MLP neurons of a small language model. Each row is named by its layer, matrix (gate and up: input weights) and neuron, and shows model dimensions 224-415. Each number is 128 + 32 x the weight over its row's rms, rounded and kept within 0 to 255. Numbers have three digits each. A neuron's up and down rows have the sign that makes its largest values positive.
After each neuron's rows, "fires on" lists the tokens most often at its 100 highest values on Wikipedia text that the model never trained on.

L5.gate324:088131112096150137149164074120124128190102143110088097114143129136098088127117146110136095137128134100089138147104162118103052165180167092118073112105076138109139180079173182144080100121191149137179093104168099139128131092113112110121085142196106106174137117130164104084141140130156113171078118102132115111187130123119125170141115136181180093107147189054128175158159102109187107142093144170125163119154067162071147162106153168184087035123159102101120094141125138119148162058143139112159144135113087135131101051100242118166085130149170131068111106156100122081050112175098091143
L5.up324:127094135090085138143137123161171146178116119090149122118099157137047116147127129144092153104063135079109150108133128098130139111129182152151070136130125128076113154141176104092143114103058102154153113078100147151074132113147162160120175123081137158170100134130122094165048128135122140131150075118139040170140109132196086106171178166111152110132121105173127157096203139124168078156131156128160146082097165094131182085089072126171133092126174160112205078117124142139114156132143075155135188104162148159105149093154106141112087119120096088122115137160092105028139115133092093126
fires on: "-", "|", " the", " (", "\n", " "

L5.gate424:085153159164195076100197181126184137082028105176063142105134098168146102138171114095144116112101106161155151076163134155120143126101115138079110122171131143114092093154151121125127128111163143115129091101112085118104171142109129123094083132179103109143168124087141162181122084167095125161127127103066139071155092122115130064174133103120097198148171121107160112136163102097134120085188178201132194094128172148116116123162121153138171097047106141172128151131171121132073131123114166109186148185138133127163150113132080164124119147085190103188106140105112142072163117133054137087
L5.up424:100129149132071118166135169074153178113142086136122139171163113185122122125176150162151155147152121120114171116126104126158131223137105100125113114096090081200186098170160133112157154159168142153119140116153173104147169095064100172132133114084111104146092127104115060127108137114085142162097101146119074181107077157123186141136159087167143118095111065147134125134102134153169120198074095123078080134099130120126141101093127069140160143114183197104170097118149116092144086111202065094153151142136129073087205171173138095096102039106162124171097130122101158111116138164078109114
fires on: " at", " of", " |", " ", " with", ";"

L5.gate1026:170168131068165149106159100133085100101151092098141107037140105157093096164114130150133062139117170066184075130146122123120132135144113094065112153118147188131140175117130181192170163085097149137151144105167082128123104151101145136116196138156143182106082133119192099074116120066118161143075150085128128111182193127130132133108153121130074122121157174138184152153078138161098092149063207113106132121138151068095122094145100120112098084118163152128130187090163157161093124167136106110081115105112106143150095126122165090084127155169137131148135147147141132198159170164119143066
L5.up1026:080163115123164182137146127065197073151146139181175124105157133147082117169114136133129139112101082145173112101177145135099087154145163085121116140178110112177142100132108125124155136085099114139106129120096124106171128135155123147124092083038158122122134136035071095136107137101104157147128118107115138098053167126198110192173120143177196154123101103096163112071100151159116173094105105140120149135098074177129083096064121085135148145147133182051162151151140130125087097164080122137143145098173148170138103062112086169157148149129154046072128169136074156104078159138181106098
fires on: "\n", "==="

L5.gate691:083169110146128070155150163098074100132103130106136082127198116103169179123114098181165134132077114153076108112148116149098124140089169200116139116108130108127158083124086141161122123152144189128078139151136131132099156152109126133178091113111083095169140096183094181120117088160105112160122125101166113101150127167161141141123165076088112140101140098117090115171150087125085104124128099169141100141085154129094129104156131148131143125113130102117095124158082175187158132149170197110142202124077169124180159124098172077189090155130138148105117130195142084097129151186116133087
L5.up691:106121165123102103137206155122162160163135160161124049121135084157095098137185069118214160120141115172165137104101117176146093159117088054131176163145075120047121071134123164147104111171155167147056138142098165134148114115136052125144139153146126125085094114043077172146144073106114112197178124156110166128115129147127159182197153150165137142055118125092106111133155113127133160122096117117111120115106111092207068145131157128125171113149134096162111135149168181093175142175111079152141130153179138110116138083099201132157124098074139160110174135075122163070136220143146092143
fires on: " ", " \"", "1"

L5.gate192:186108148178093056102135108113127086114070125121134124109072131153086132101070169092151154099077162136150081111113096110128118123112177138141144115115147103105094139154118107086144154092193177159067099087131122159079048135152207161139137117103108115133126199174165144113133163099087128204162144065110207193103100111124136137107166100120118129112148103051112125157136145111125148129182160147138151138084156121119087169166128127073131094141176102078126166144126138171145095180071142104156095095073133126144177114107150112150132107187162135140133156149108104135162176129162153128
L5.up192:115159141082157158188099099161046121132036111199138127128121127131122124111138147110107097158183103141096183105114116146065074108154095090146075109131134159110115125169132097118146130154150118137158053113048091124096149100106162076126118156114139124140105136137145148068150072144119155102106170116088082124206183162200117122173163163117086081143117179115130116126109086068158108163126098145116122139121116135192161115101077083110129163143114140128116153123095140141124081143137120149103184120118071049122156116138214084107135130129121096119116118198100129128123205154171152114
fires on: "m", "r", "n", "l", "k"

L5.gate410:148150136099105173149120140137156057076118152080111178094158098115039135157097139128158110138115093210142100150147131152128166114156122129133093133092146152139142112121145125154129135162157156056059106091093067155112126132147088139077144154147116169149109108058170148122130151099093128173194130126115125168121176121162095105144178078177103101124156130113147080114201130151135126120098119177115150087217140132123112139095118143061088143174133142143097150153153131125129134131205109110154103162104151173162143072069097175081162158155065111177180061177114088109122105143126130170
L5.up410:155150151150117133143128134062211120149072100118140122099143109156123121176181160086123067055105132173145092164104181120113088135095151082160119093121083214200088086161169133131108065160145189098153101119145137066141199098169143102128078138115119142142137126140104069090175149094160113141109134167145122154065083108189178133108063151093142074114146077159132085157155198113099081124162153115108070178131125068136119091117106138162160118083182130097131147095176125140125058174212156154153147104132141099117100109040158111167117161076132149096148174153114135067083123109138095159
fires on: " =", "===", ";", "---|---|---|---|", " ==="

L5.gate51:088105075135177124185202127142149169128112071169138100098104133139112137150164112130146152172157142093128114152160150144124095191149139138171147155120129144188099102123162134143110149139147078079129104100120140117128105133143130111131072156131082158163102168068196121151095065089160138102169074079086067137107170150119170178130139133142161139150108185080131122133132122120098143149085160158141104120102128124096095126128172146085169125122174068137120177125102059143129140100104142134136159083060171167099158072111152095150101148167122120090100095094113112121104132141136162114
L5.up51:119064128100096113122106194146172168161160200166238144109103171077114111145150155141100086113093155079141125088094145129122129136101077135144124167104128085168194138082098062120154124151095123108119125136141109141193090132078167127118082130128116156126104075136090124125159113150175126106167150130148111108128189082140121110135070138165124096122086145148092173158117155132091151104153117148140110130090101133112102108095129140103153076080168126152166130072115145178152135096109159104161128146130081149110137112124160179103125156129086099176155088122134087108129079118130176111
fires on: ":", " $", " ", " of", "$", " |"

L5.gate1046:116144126121206117103105100083122083144132095079125140145148111098140204137141113104064069145129102153148135177156110137122110139084139128091112107114160117128106145126124130135085149101151194159101131202143087170169085180103096081159134112094119102104110127075103106159127140087168123158153176110143142137153156123087071110105079172157093112108130145125124099165158111119109176105086110149143094089142180086113140091107142097189106181129108099155071161073099117126157101059116153141149154143073141089153100137092153153140131185142065132109139142164111122143111116108174120126
L5.up1046:193123167107190188110118081178147188097218159112137182147117133128111166097097138102158128059172058168169118078142196107120110067120160087152165074124148129177110131133122125161107106119108141139090117207109119060141135169143099126098143080114180126133107130134180145168144110159119145130176115116137163114123149082149102181130066154136165132104076050123117086098128127126199186110057101123144207092076143175126214137091088107127140118160112104149096083094126156109094118137077091151151118079162127110137108143074064128092074132099086117139159123185103126141127086078150141192
fires on: "\n", " as", ":", " \""

L5.gate947:126078081140135126092146140176086110124142110107168078135106089127100109131118128126113094131135109093127171116136139083110131121071171105155153101103187151135060158121117159168127125107120128133178106079134182052107156140096160118157052074124117171128102149101138118136145100097136119138144082164087145104107134140119139152163165127165162077088142140104130190134113128121087089201120127188153161108143104190142079111116135163113130044093092141124131095074158097117207129114082095107084160072160116160110094150140158109087072181100151096161106136101142120135100122090137132122
L5.up947:123107177093068119143251117159166133129108121124156121108155127085123122168088108107165127152117177109157138095127135055154142142059142150091166109156125179119148117134138159117117112097088155125136145058152119147128114161115174113126078148145106121085063137131132137143090107097155146115133134089173127150122134116071113130181168066196103157158104106109129112038068111115141159151169181200120143130120039161172065145091105127162100122110090091097120085082158110091127111091118126124092147121155124187129124164096119076062178144129098141150178106054098155106125126120108144137
fires on: " |", " (", ",", " and", "\n", " in"

L5.gate1201:109175187094128137056190113144170199157105163176070171108111119078147087143118087085105124049162125121148186128081103116131156112121180194097107163137096109109077162114094123135095126109175135153145154118172086120142139109160114073132107143149083151157072160101163080147109122209175067099112137144054133079167096172137140165100124175108132080086124205126108152143109124123132095138162131098126121138097097153092131110114078127114096090148155146133109127086117076102137158151111179094141109150105152062179174141104063209146143170184129038144154110124097147105180158110153115153
L5.up1201:133141119182178118126221055189112152122129124116148133140087118170134099131088124070156145141144097106188110149161154100143119178121083132163137159173123129134135131127179117094061143117125123107100091074202126079157143131114111158088087124096117072133148139097187096108091082120109106136109085138133058147157136126084183105107065140135162077127088188086107136215147119121135113189154171140093120161111077155127165152120120066154101152151142147143109150105073073079091106162164113130120126189161110116167190165128103089174134181149127093131172073150116125145153127152172064138
fires on: " by", "y", " at", " for", "til", " "

L5.gate1018:139115133082101154143155109123126151142181151142073129152064140168157162148100166126139116111130123153138123150104168070166112165121105135127123168135092118160129097094175110183108109108144138134138143113138163134137112121168129136175141143120162129087121156078147084130175153095123158148084199159083069119148138121130164135129102080210113097154084078050122161114138117114195115117097143137098135157082088094136151127113077106164106167208129145154110169109091122052092170169126147116118178159114147038166118143114140172160159096216101063051130180147136139076091140142081078144
L5.up1018:091151110116097130134147150094130174174152124073135127121103148157142165167110101198166177163079144183144129109150178136102114145110109120130108146097073110169127094152135142181100107147074109201104175117172133164140136175100106180125144114152168147171137143138129130167085093086163237160131166127125080092135106122161158102147135126179146131177079104116090122116105063183101133078159122116115121140147117161129101131130150128106149148154090110121133154120101188113115154164098155129162134192131129089211118061131104157087173111133137122124127160164162115113136145132127115100
fires on: " /", "2", " |", " ", ":", "ir"

L5.gate682:201116121155143150166156154130092130118113082136129174115132099178100091126122103110100144122137085138109118160143150141093112168103109152174120123164150120139104149104079098158119061142159143111131145071099104140111150142144126148126108128150104096092159129122148157106131096096097117190138177094192027107129166147161146117108217143183073082127166136130138140080088162148070107166109113129130138181135100146160074138117142108118069131164099165129091138103169134092137199160126109144136112150150183146136136118115132179139155171143095185078116076195178049098113110132094150175
L5.up682:178068060116118080106159128043102088179141151131113138137113090104138083174168131162139188060111133144129102164170169135084141127152145120151160103133119083170102189124167085160128121164157125140141160146091135118143126083147118083164145070148151192098105163121164112160097137083155185110116133104110145119185087162163127138165160136081134134149108149082144145146122116139127126166150153158188118126134165106089070123140191162110106111171177156143179104112149120129121107144115122141094102149158124089180107147083084130111119058054096085143168092123151045071143159122097125109
fires on: "2", " as", " ", "7", " is", " be"

L5.gate350:121137152118169111141102187101083115057064155126149097132170167114128189174103164162108161093158110124091102160123133187177120148067128142150109067125096137128175078140087134086092124117172135117125161189167150086120121162113070158126071133135052153127140163134093149186115132075151101164117142098114162136134182175151124105157125152159141123126105163076135092150165097142137119148140172128129118195098140117105098147161159156145076149108108172147110076145172140150167140060079121166114113154101147157086148108202125139132124145145157092141037129150078145153096141113178235132
L5.up350:158082130095104109198133130135083112075110150105148098136107125145112126105127101175118140161176147125096059170117164138104187147119145176142113127144135102112085145167097128185091093144100129150059116148122175103088188185121154156110118111128201182107138120102124167085159132105097111144115119169151152065165154118129176122126066109147107118133161135175187139086194132137128180158115155137178089124124150119153167125105164127155152098127186092107075109126172112111151021122133068106136112108103167171115131092133116128124129126138114069149099110130170099116102173130118167106
fires on: "\n", ",", " c", " and", "2", "-"

L5.gate1074:128129182111114128167102172105097101120116099142150135158180080116090150139119117151148088101186153151149075152124133170149133141095129165139152092114169115137115163079170200113088142096129074088108160132164205106114149172130124108108158143161121154107147090142099160108148095126097129112065124141144137132157123144115149149126171155113104151122122095167130088116119175126138082105112163152139123149200113141134132171170145172139125150089133057141110127153150136146161170137099127116085169100082167146164141085141096102206089125139099107190126072088152077129133123105169177069
L5.up1074:134131165138075115171154167113152170124099109159168115152204112111137123118099168113163121137196128106144088181148129172164139138096095171145129107179138140115098135156130136119125125139093115058107188157153072110204153114118190114033165139132151126132038110212110120126108086171125132053073096148144100132142109139105169130179163127115137144166119096116093119146065139165150144143096174135157118115089114189119092147157160146172091089068128093127067061116119148107088126144144133144106136171059125176135107134198089088135183099109151086163147095087130109101147108134153154075
fires on: ",", " re", " dis", " under", "\n"

L5.gate750:198150101093103147106193164066131123092098143159129097141103075099154151139122100126141143165151142169097152174137084183072147141117085140108083152107074110188126142164126169096115177158137147131114143104138096088098121129122031161180138138169137083171170133109133134129133126157151126055073132129098091085170109170128079107102154135060131105149162159168222083102116117115099071126131121158142158083108148060115127152109058100110062148127048123180134119158083136075144132127128121161122145125058176137071166068109108156164172159093142096126095132145087127111159149122144113094
L5.up750:142093077117116149105096106083129097180120119125102103139091157159086100126084148074104193109084114125092152104119097175136154110116084099145122182103113126106178166134137122047163178166062157109110124089125078141132110153134180090137136110160197134146164162072123111127138152150163133121113127144135173137150111103114147054134101122104152125156181173080148111148080158166063069132150165125111130116073118079173135118094133086130146163108072119117101142101123144083105143087102072128072116124147156073167167118080124134190150192125140208153167134148118135156133160139021128115
fires on: ",", " a", " is", "ran", " as", " was"

L5.gate336:106176108119173147155153134143183103114083131064181156123112168098097182171137137116132122121091146192090121118110118145145102130100151077137168148119082128143159097127088120134135164159148167123142152181100104150167135096117141101133121133183076118116156093116118116112130132149114111123167102146086073133067150114098128147152103145111134135120119075162138105124181173122159133148176101129136145155124097090127127158095147127066034118155104108136106164163136077168162133114132140143138149163130145115148100079154130093150075118185114123062131182134137148143082161138188114138
L5.up336:109136168112092150119165039138117131139143178105157136150135039148089096141161122131148142097102127166126143155124150185132087184149099078120128145111121093154151156072130107080132208177132134084139098162108144126156181098107137086130132141128115114137104141056155066179097108069114152143072152137146153155099080186151108131125153133147133153081097148084140138067137053129136123160107125128118144068096130160117135169166136120134157106170203141148140177137071129163145081099106076147116126119156133167142109163123154100080200143107148128179117121139075151139110130176162128103
fires on: " \"", "-", "—", " (", " "

L5.gate642:056114109146144083075148169163166147153091089087120145124098081086174136119069151093130047137148116114136115156184159092145106133113167113127071102172159208156116145177148147124157141128157155139177167145177120128144140145136144087157141134138132167112116129122141137178099115142084108118084176056130179077115100108111091089137133113147171140069137131191188155156130113072102126131118088138158133099145160060102123112123150190120111097148094126164147145172094125145131177089150102121097107120075115148145101162137101137088095161141124073137146131106145099093075132118145089049
L5.up642:085118161149142082081164153206147132140127145132073150084102126116163079132081152093098125080172090096136146088142108135152106094184148069146147075154125128082137108129132161095141109150181173158178088060137150124136100105188124172129093123104087125138125136123101127158148119213087172122162114111068160154093118115171099132112169127145195140077075117121094136109132104085095098105109096132077071100114218162160129106135111132115138096082088122099162167136108159144135156123126122134120135063128162169159125092108093121147094160112102106139106096107088145084089111102143114154
fires on: " at", " the", " from", "\n"

L5.gate798:088126112132126092125092139147139102151143055160106128134088092089116126127176127178191156083157121159125105122155185082088087077114082127068146060178131101122072097108139116151120095121140133136164144117107148100101137172100152131141155157147075220120169088148147055116104178075132145113135087065165152126068135081080163150165176125123149164077123140094170101137068114174107087079117144164104100172158112149110106147055055117103106170116051145132120193158114123074129184103134219120132176145119127144167143083160159093157068102167156076092144151126152132136147063135122167146
L5.up798:110101113165058092142114111174143115168109138149127114158163131111115181126165181186105109121132134098076101149084150140116138127125125091133137194135072125076071091117061088158118076198067135131153129129129114179158128049110147107148090052124123150162072126103064164083078133117057107117171140072119148114127085107090062134133097172112081146147081169135135174129201149153135195100089161091155104098094174151142133172074133127102175115056180134142077190132124096120153140156119150183070105083110129104084085151125136148106130159162102164108127106068135103130137151141132111127
fires on: " ", "r", "li"

L5.gate932:156157146115139106160137108113100107129147100132133146147092123045076118116138125114136135130152098123128111194142168143105109068129156158120136117164173151144086158144102147105147107109215165168087139107159163052115107109147152144170184083103128171132128110065156110149097156127087109150114133093100104151166135176040173106074184175137119111066143184173186104141105103121149117168109145116105118075084121087152111137148107119145148158130090120129142119123098167140201131067104195103121131086100095158093177113062100107154113125100074107135107106101124097093067134130115141136
L5.up932:160161162155182119126088147119129099142099131111078120118164166054084115155180133113149110115109110147084084141143133163128154141127152171162074125093111145088097154150092133081193066131125131115135112103148155135118101109089113150079173104155142156147160112125084186197097145106097113126183137113110105182138148209123082123141126189101098146110107149136137114136146164142058175147128105057095131150097108131133156099122089091138125143060077152101163140161189197181147130070161136186080148159099092107133160125092100127155101130086157137169147106091132103110135161088093177188
fires on: " and", " to", "ll", "hi", " the", " "

L5.gate1216:138128144119149128158147143161072130100077090093130157156073128158106159215132127174121128166180180096102119094114061072124111160099031180079138130104146131154112118145139184090135163120114109087106142166186138128156072103091117079214121130159128081098149094090125113142110160159164130135102155078112127147131120175093134090150139163123118145085170127084092126171140108102104120138138136133065120071073160100140158107089119186069066095125113170154157075106091144159161146099167100154150125100126128199127165113150122130156146118105157197097058114134126115106177165108167100098
L5.up1216:129118094141041154115152050170128098135112094137162160163132131138074073155121136060141080131134098167146134146136181142126135118127097090132111182128087160108097101109128139132106142155172167130147184089134124160130133090100141109193123155111076161108163146065100097119124099096058072120062107095163147142128192152089107181157146140189159116136145145138176098143117172103150145141127126100146182121064108144176095131078108182112179136109092152125155142200146081132143199087158122118140140138163127099122160159089103137111144111140159149103096150125134155119050192115185101105
fires on: "1", "6", "9", "4", " played"

L5.gate261:086124062086113124144074165166150143073156165111099138084105114145080223121037180122092083106183096129165126157148093166166098140133172120106120128102149146122112085149172168152084075117088112133117109126099111107134106186136076093125081122166087118147181128093092093115136079082145034107182091194126114128130106207136130160088116124067134144119133140203128111096098144097137129140086076099133162171163137135125146179154162137116135143107110118151084171101096109138140153152111170161154204113142120130114179105130155101147101139183089129122122124105098118104114054184124144115
L5.up261:171175136166083165113108159146121129165112135161138123125076169186140119132162169116142086144090111138120124151137103139166129212107126152061150140103115167168119136131165130064104137113212121077084087122168126099193099142124125150153116103145045108164139119151125152126096097140180167147120149103142091164134151134138082145156193107096153147164145100151201110173211105150068114126093180102140124130115138072102038137131144108143159115124162130124161124064105204144146172147148101156145096129107153144139066127168147162159092093124092127057094147105119115111099130133143126112
fires on: ")", "\n", "ing", "s"

L5.gate791:140199107142140102141202101157183149156114079125186197147088122163108169176191098149101171077184095107113121095127123130125112097094151143138196094097183102179123180128109119126126113135154132136121112094117124082122090156165129060157089149155098097086137187119115163105122113174122140134091112163118074151116104121171159083121122135137134109119102125142109147133159188102117060115156086198055138130079106086114078153124134166130126112121101168160157172143116106162107160167120123110164187084086101186142160152106138122098115137141097150151116152118123092117141146057155153212
L5.up791:131159148152113090145114146115080155170141118150082100170152082101082177112104133079202100141149104115073137119154183110184113090148055149146174111111092167128190126128063130115108138112127135071119165142151084134130130121125081127128140131144171163140151111171128187130155114179077140145113121099163101124159130182155101125099134215072188136093180125154144110103140196108100149108100068095107180157098136111086113145188169111062084120183071091169083123138135141129187104049153130193114159141098149214067065129087117043153057132148105116150144124065118071117138162111108087141
fires on: " comp", ";", " P", " pro", "pa"

L5.gate435:156125135121168155165159142131133142156174102087140132139153145115170113113128098123192133170107125162090077148112140097084146173106145140083127135065129085120170123086124165194141106146122154082106138196125169163113106104093143116108110136147048145149173183114154119137156142107135095109167120134109121118108106105112151138120115120128197147097163087148135099167137129140101110100139153182096100124175066051161150133138090136152085162163068089205088098135079154063130160119096139134092154146109116142134192073064068156135144103189144168119118135105104114118122136079150152131
L5.up435:118096141126127112138140177111115157121122085199142104133105072098166092140139114112150115145106087088122148171136135123118157142145107178114114102156111109123077069135121156095125111121177080141082137108112157087138156118111126103101137135185122145148085172093160176152140159039142091036184097156189132137138109137195110132160153137106130146105112120093105162109124097141052125134130129144128137084128122119106085122108174071140125201210165130108123128125125125092134102114118102146112165127136133095104146129095144144097131153179132128086106180081104113107126131190114093119
fires on: ",", " by", "g", "y", " to", " By"

L5.gate959:140099142146139095145092137173139075088080128077119186106124160146128138125111144151097125053169166116129146087132176153107136129107139204082175123134203118079143170114121123091090147046134165156160179146144095109135169130138178056183101140094132193128147172077122142152083121121166089149143149127149187059183166108074141075154151106141061183108098139153148136121130118130141108208139077138140172128126085117130150129164130155157145166110109122121124182097167112150130137103084183161205156115117090142113116121128107133094087124152150107114130121103124152111134176087110182159
L5.up959:131057137152121137113125122135153125171168164124169075119105140120083155140092163038180087086138128129128112141143166123137113085095086164154134148143148109156119181152126128111136101135128134064144138110110137121184075152135157139083195129110111067138131090171175139091122163193134145173119079142132129092147151092124150169135131197128087139126193114130132131135046103127086135104130118137179128158084083089097124078046158189139122117129161176118092174073129178122148104102161136146128107156129135125124115131130126172093126135094050124091158121187129105050182157153117097107
fires on: "s", "\n", "cor"

L5.gate856:129151120114139157125099186138124163110160108094121158126109152133150070194083096118140172127126082141081097233145124106129137125120173165110097063163199161152165139165147089120035143111224057077102124159129160097083091150102142163166072099133097118197111047106157137148119134167200098133104148132152169118131055111098187112174140131041131198150081106083082133111124107094115168218136115163124089160102123092164148144151140122106126115092108104114107148099102125155112122124121111093134163123062121037171154172134109151094139186140113134146144125133136183120150166135134098134
L5.up856:056153140154130176123146183127055094161121090144120125106127111096129143122129153132148159114160171114097142150144157183142121137151143133153208172131103107175136163164121087154061161170119093112146144073109166132200152076136136076117083155113111139147106133152132139155066094162156157125111127118161099143186089123154095133095127102151168092153111160160176058107112124082068082129139116157114066111129125151093089106094123129126121185187097155132155138129126114109134151140095101116149158147178115146106173121088163105079181128140188102119145139117080131155089099144147117092
fires on: " ", "C", " pre"

L5.gate1114:073106096177112133117215092147147110163105056189078103112177165134133155152113174069129129135141106160138163150112150089173126119082066086184145087111040104117093196108093121153089060123114142131106115114145074158129061136120127091088153124135091133160123136144184083099150132109118143121067092140167094153123158102138123154146108134181116184056106142104105051158172139067058112111141103108123137116152109071133115091192170149163180102116175160102101095098178138107128121159143116149154132131091148122124122168120141095092132166107089135151118175142137180083108136087166137121
L5.up1114:108102158148065127128168136150137152082108114159152138112101149189083096157169150122154098078097178079148141111135110119172124147177146143098095120170120117137131140155145089140188157151147159095110140060065103131148130116125177152137152150090127126132101127177190119091127150122158157100160096131157083084135146091104150122122148118096130169110108140099154178124123146185105072132137157176131197087131111095113100119182144097177113025113132090102141190137078055129149140181107133079074117150144184111143111169153141199122102115119118106112192113104137129093163139141102149089
fires on: " |", " "

L5.gate1040:196068149090189205107204149157144134087146139134193137160100108109151112133095123158133100123067138130109097171099136099204108183060125128099101134134109138192138181121114174126126136155134105073077107205131133110122050130062111138070166117145139132202090122148142114128079118113120088140177134074133120119144078063169112107107142119054076100141123157100109144114153125100062086133105111200134141092126184137082143175147111120106135100132125185154138081142095169176201155136124134145131084069102064117113155133122111106157166133094102123146142140135118157129095140132103190115
L5.up1040:106130123181162118106110191126169140115155115139146101145120084070162191085157111194115112118134140165166096163112161149128104144106085162169126150143127174160119143108141128081165152145106141144138110191153122069113104118094097168097151158195124144106107137086140120134180138170116123071164143133107103111114105127171182063154121188068174131142080098126170119101072059097169092079132115128127092138130102122150136072085094111176111089129108202133128157126126102109142092105085170171147127138158148094079091178105127141083120126143130101103129204129128114147200126117113069141
fires on: " of", " in", " ", " for", " Em", "uro"

L5.gate1028:053137093085171144166134145161080101113101092112135161209116060087143122114140141177145113066144105166073118160131136085130099102057154084111134134074143116077147171132063106113112136149110120128151143096097143133104156130123117078163105202126093156133126114076173091143181127083090175122089111136144130160111136121135065170167126132159155096141100141094090098176117095164096158109175125154098073151167112103163185180135160116135100136106167174157155175136116152190174122100087133120119111109111152137135123157105138114079112076143096118108128162193148125175142139117118157146
L5.up1028:098172227125072166143098106197105121099097158101117140154080115129028126081151142108146110135127137076103119137094135112136146116084127117144116125136161140074132175124076138085082137137161100140063090109152088162161104121173117124185107153085157102157111109121168155066130130074092107139074126067197137166176085167162110184163110214108136168089185096130084082103156147108058117154109134115128036157074099193135115142182226113084115066115175147105131104088178126105139113092163139134173124103159118112088108164073149161169113165179094121148114156134135103139090104113140109117
fires on: "2", "1", " ", "da", "3", "4"

L5.gate853:120094125086198171153168157126118140156149133117163096107106111086111135147114110162081167098105112090116111153121133141156151080112104170126128089124090118132139129136124164138118192108130134145175135129132111118119166154094136119158111131113098132129108140137162116123154070128155097124136142110088149093187146089140103084050147113119166167113086171082097175115125128117067156123091101190125150189116172144108152177192072165127141016130164145134084120141152123145182165146096200104073165112109158150157161110107144108087143121198128129195120147170089158106087116091112183078
L5.up853:115084141058139166131132111113157169159175081109115101141157114161091188139187133168100143122114181129183173135088165124135130158103124109128117095139153087094098061123149144126136166135163097114153151120164151107133089117122126159152126119084074172153073153103098089171105085121131106129113151127125115120130126120112146156130063172161102176083116221138094146072133119140128143112117156164136166077052166116126167110083139160098101074129148107143124126179097134157156161096148141101136109147131073128076136080095119144110055158099114134079086092125168087177156130101140116169
fires on: " of", " for", " ", "ed"

L5.gate155:148136146123174162153152109116102123117105102120149120150096109079094205133142065082201147150174104082130137121142143193088145163156100134119139124170106184103220145141105156121180143114073137125088154102148132056079124138115151100145131142095115108148113087107100141147148132117154117092147083166137143105118102134105111108122174099113140120122150077088115121164077123129177119084141104177181119114126180191127092156079144119122035128122070077146049157096065150141132099180157118053152152116104082115119148073131129134151130118140144091177113170122104101130081132195152094158
L5.up155:146152108168181072067098142075156096142122099069127097119127113156186121138192186125138150125133160179103146135169137061104115159073145123104081101162136160122080126194121128100165154132093070148165149092141171156096074107144091135095147162132130097137156062114194122233101133093146175122105089104126140107134156120153159111123093087111141108131116108153154154147155159111099088122169162128122162194117107113187190120089101148118153121180159148112160114203086239169054159125138129131134146110163105076128156174130116098131125143166099089147056105140072171177105056102189138096
fires on: ",", " was", " came", " an"

L5.gate400:133139180134121129152157121164139159130149089134127092080069119163065142135132060127145135184118093163132160122172067043151127097102151189072149127138143149122132134141129137135118099126153152131070153119114158114054183127171112111125184113131135154149103136108170119139100131086150173131123175093082114130156117132096203133126174083176178132136178096154090105052121123126130069143101127218113155091104076205152122131079080135197139151154110105146163091142110160179147164128147102141095116087126111125127149103183124137156102116122156105101125135150107161121086122156171146142
L5.up400:152131133074149136123128126130146095064158108143194151096084118160104172069147158153132111142159109118084154110122130160169155107146126136142166129118173107148074105094102120129197124151018173124145180161096144153103126091085159181115128147148094189137142118119148107167148112153154085135166185178114144194082005108064181135138123141091120082087171107082105157137108164124115131138167127181127131101167138133131095082109116135161162139112192171120145109089094122144151129143148048117111151058123154167157060144158104179122148049103132116121091071080135126148090147137161083157
fires on: " ", "8", "1", "0", "3", "6"

L5.gate1189:105138074091134099141170119130118154126131120151148116095143092084129147191112129138114113100154120115179091158185091117116102191158113162101138090097103181136105089174143069083051128109117102160186160151203098029130165169131117113122104127103068092136181154176141060132151150099112079118163119098164150055127127136082078111153159140136080151097131165088082079126112193147145135139143116134130116169129159164148198172144120143166092141140124079144080156125088132124100122124126089107094150074017135119114115096156178112141107210200084162124112132177080085148120122151117111086
L5.up1189:076104162151108143087146155066133175162034129114146160121166107101156152161163162138136150094170124120171100132154150159122108087136146123078143157112126162207127158146127134140143081098098133138095170124118172163143149130175127094111074155091138074120128090175094104162106129175155116155137163160134148055106123073149153079172165192158095102108134106113161092144121115114147068150181132174133150173083103117153179132145103090112112167170124118111137124077126184164117087130123084037126155090062139166130162059142114150083117152172159172133083136175196117118141132083091142075
fires on: ",", " was", " is"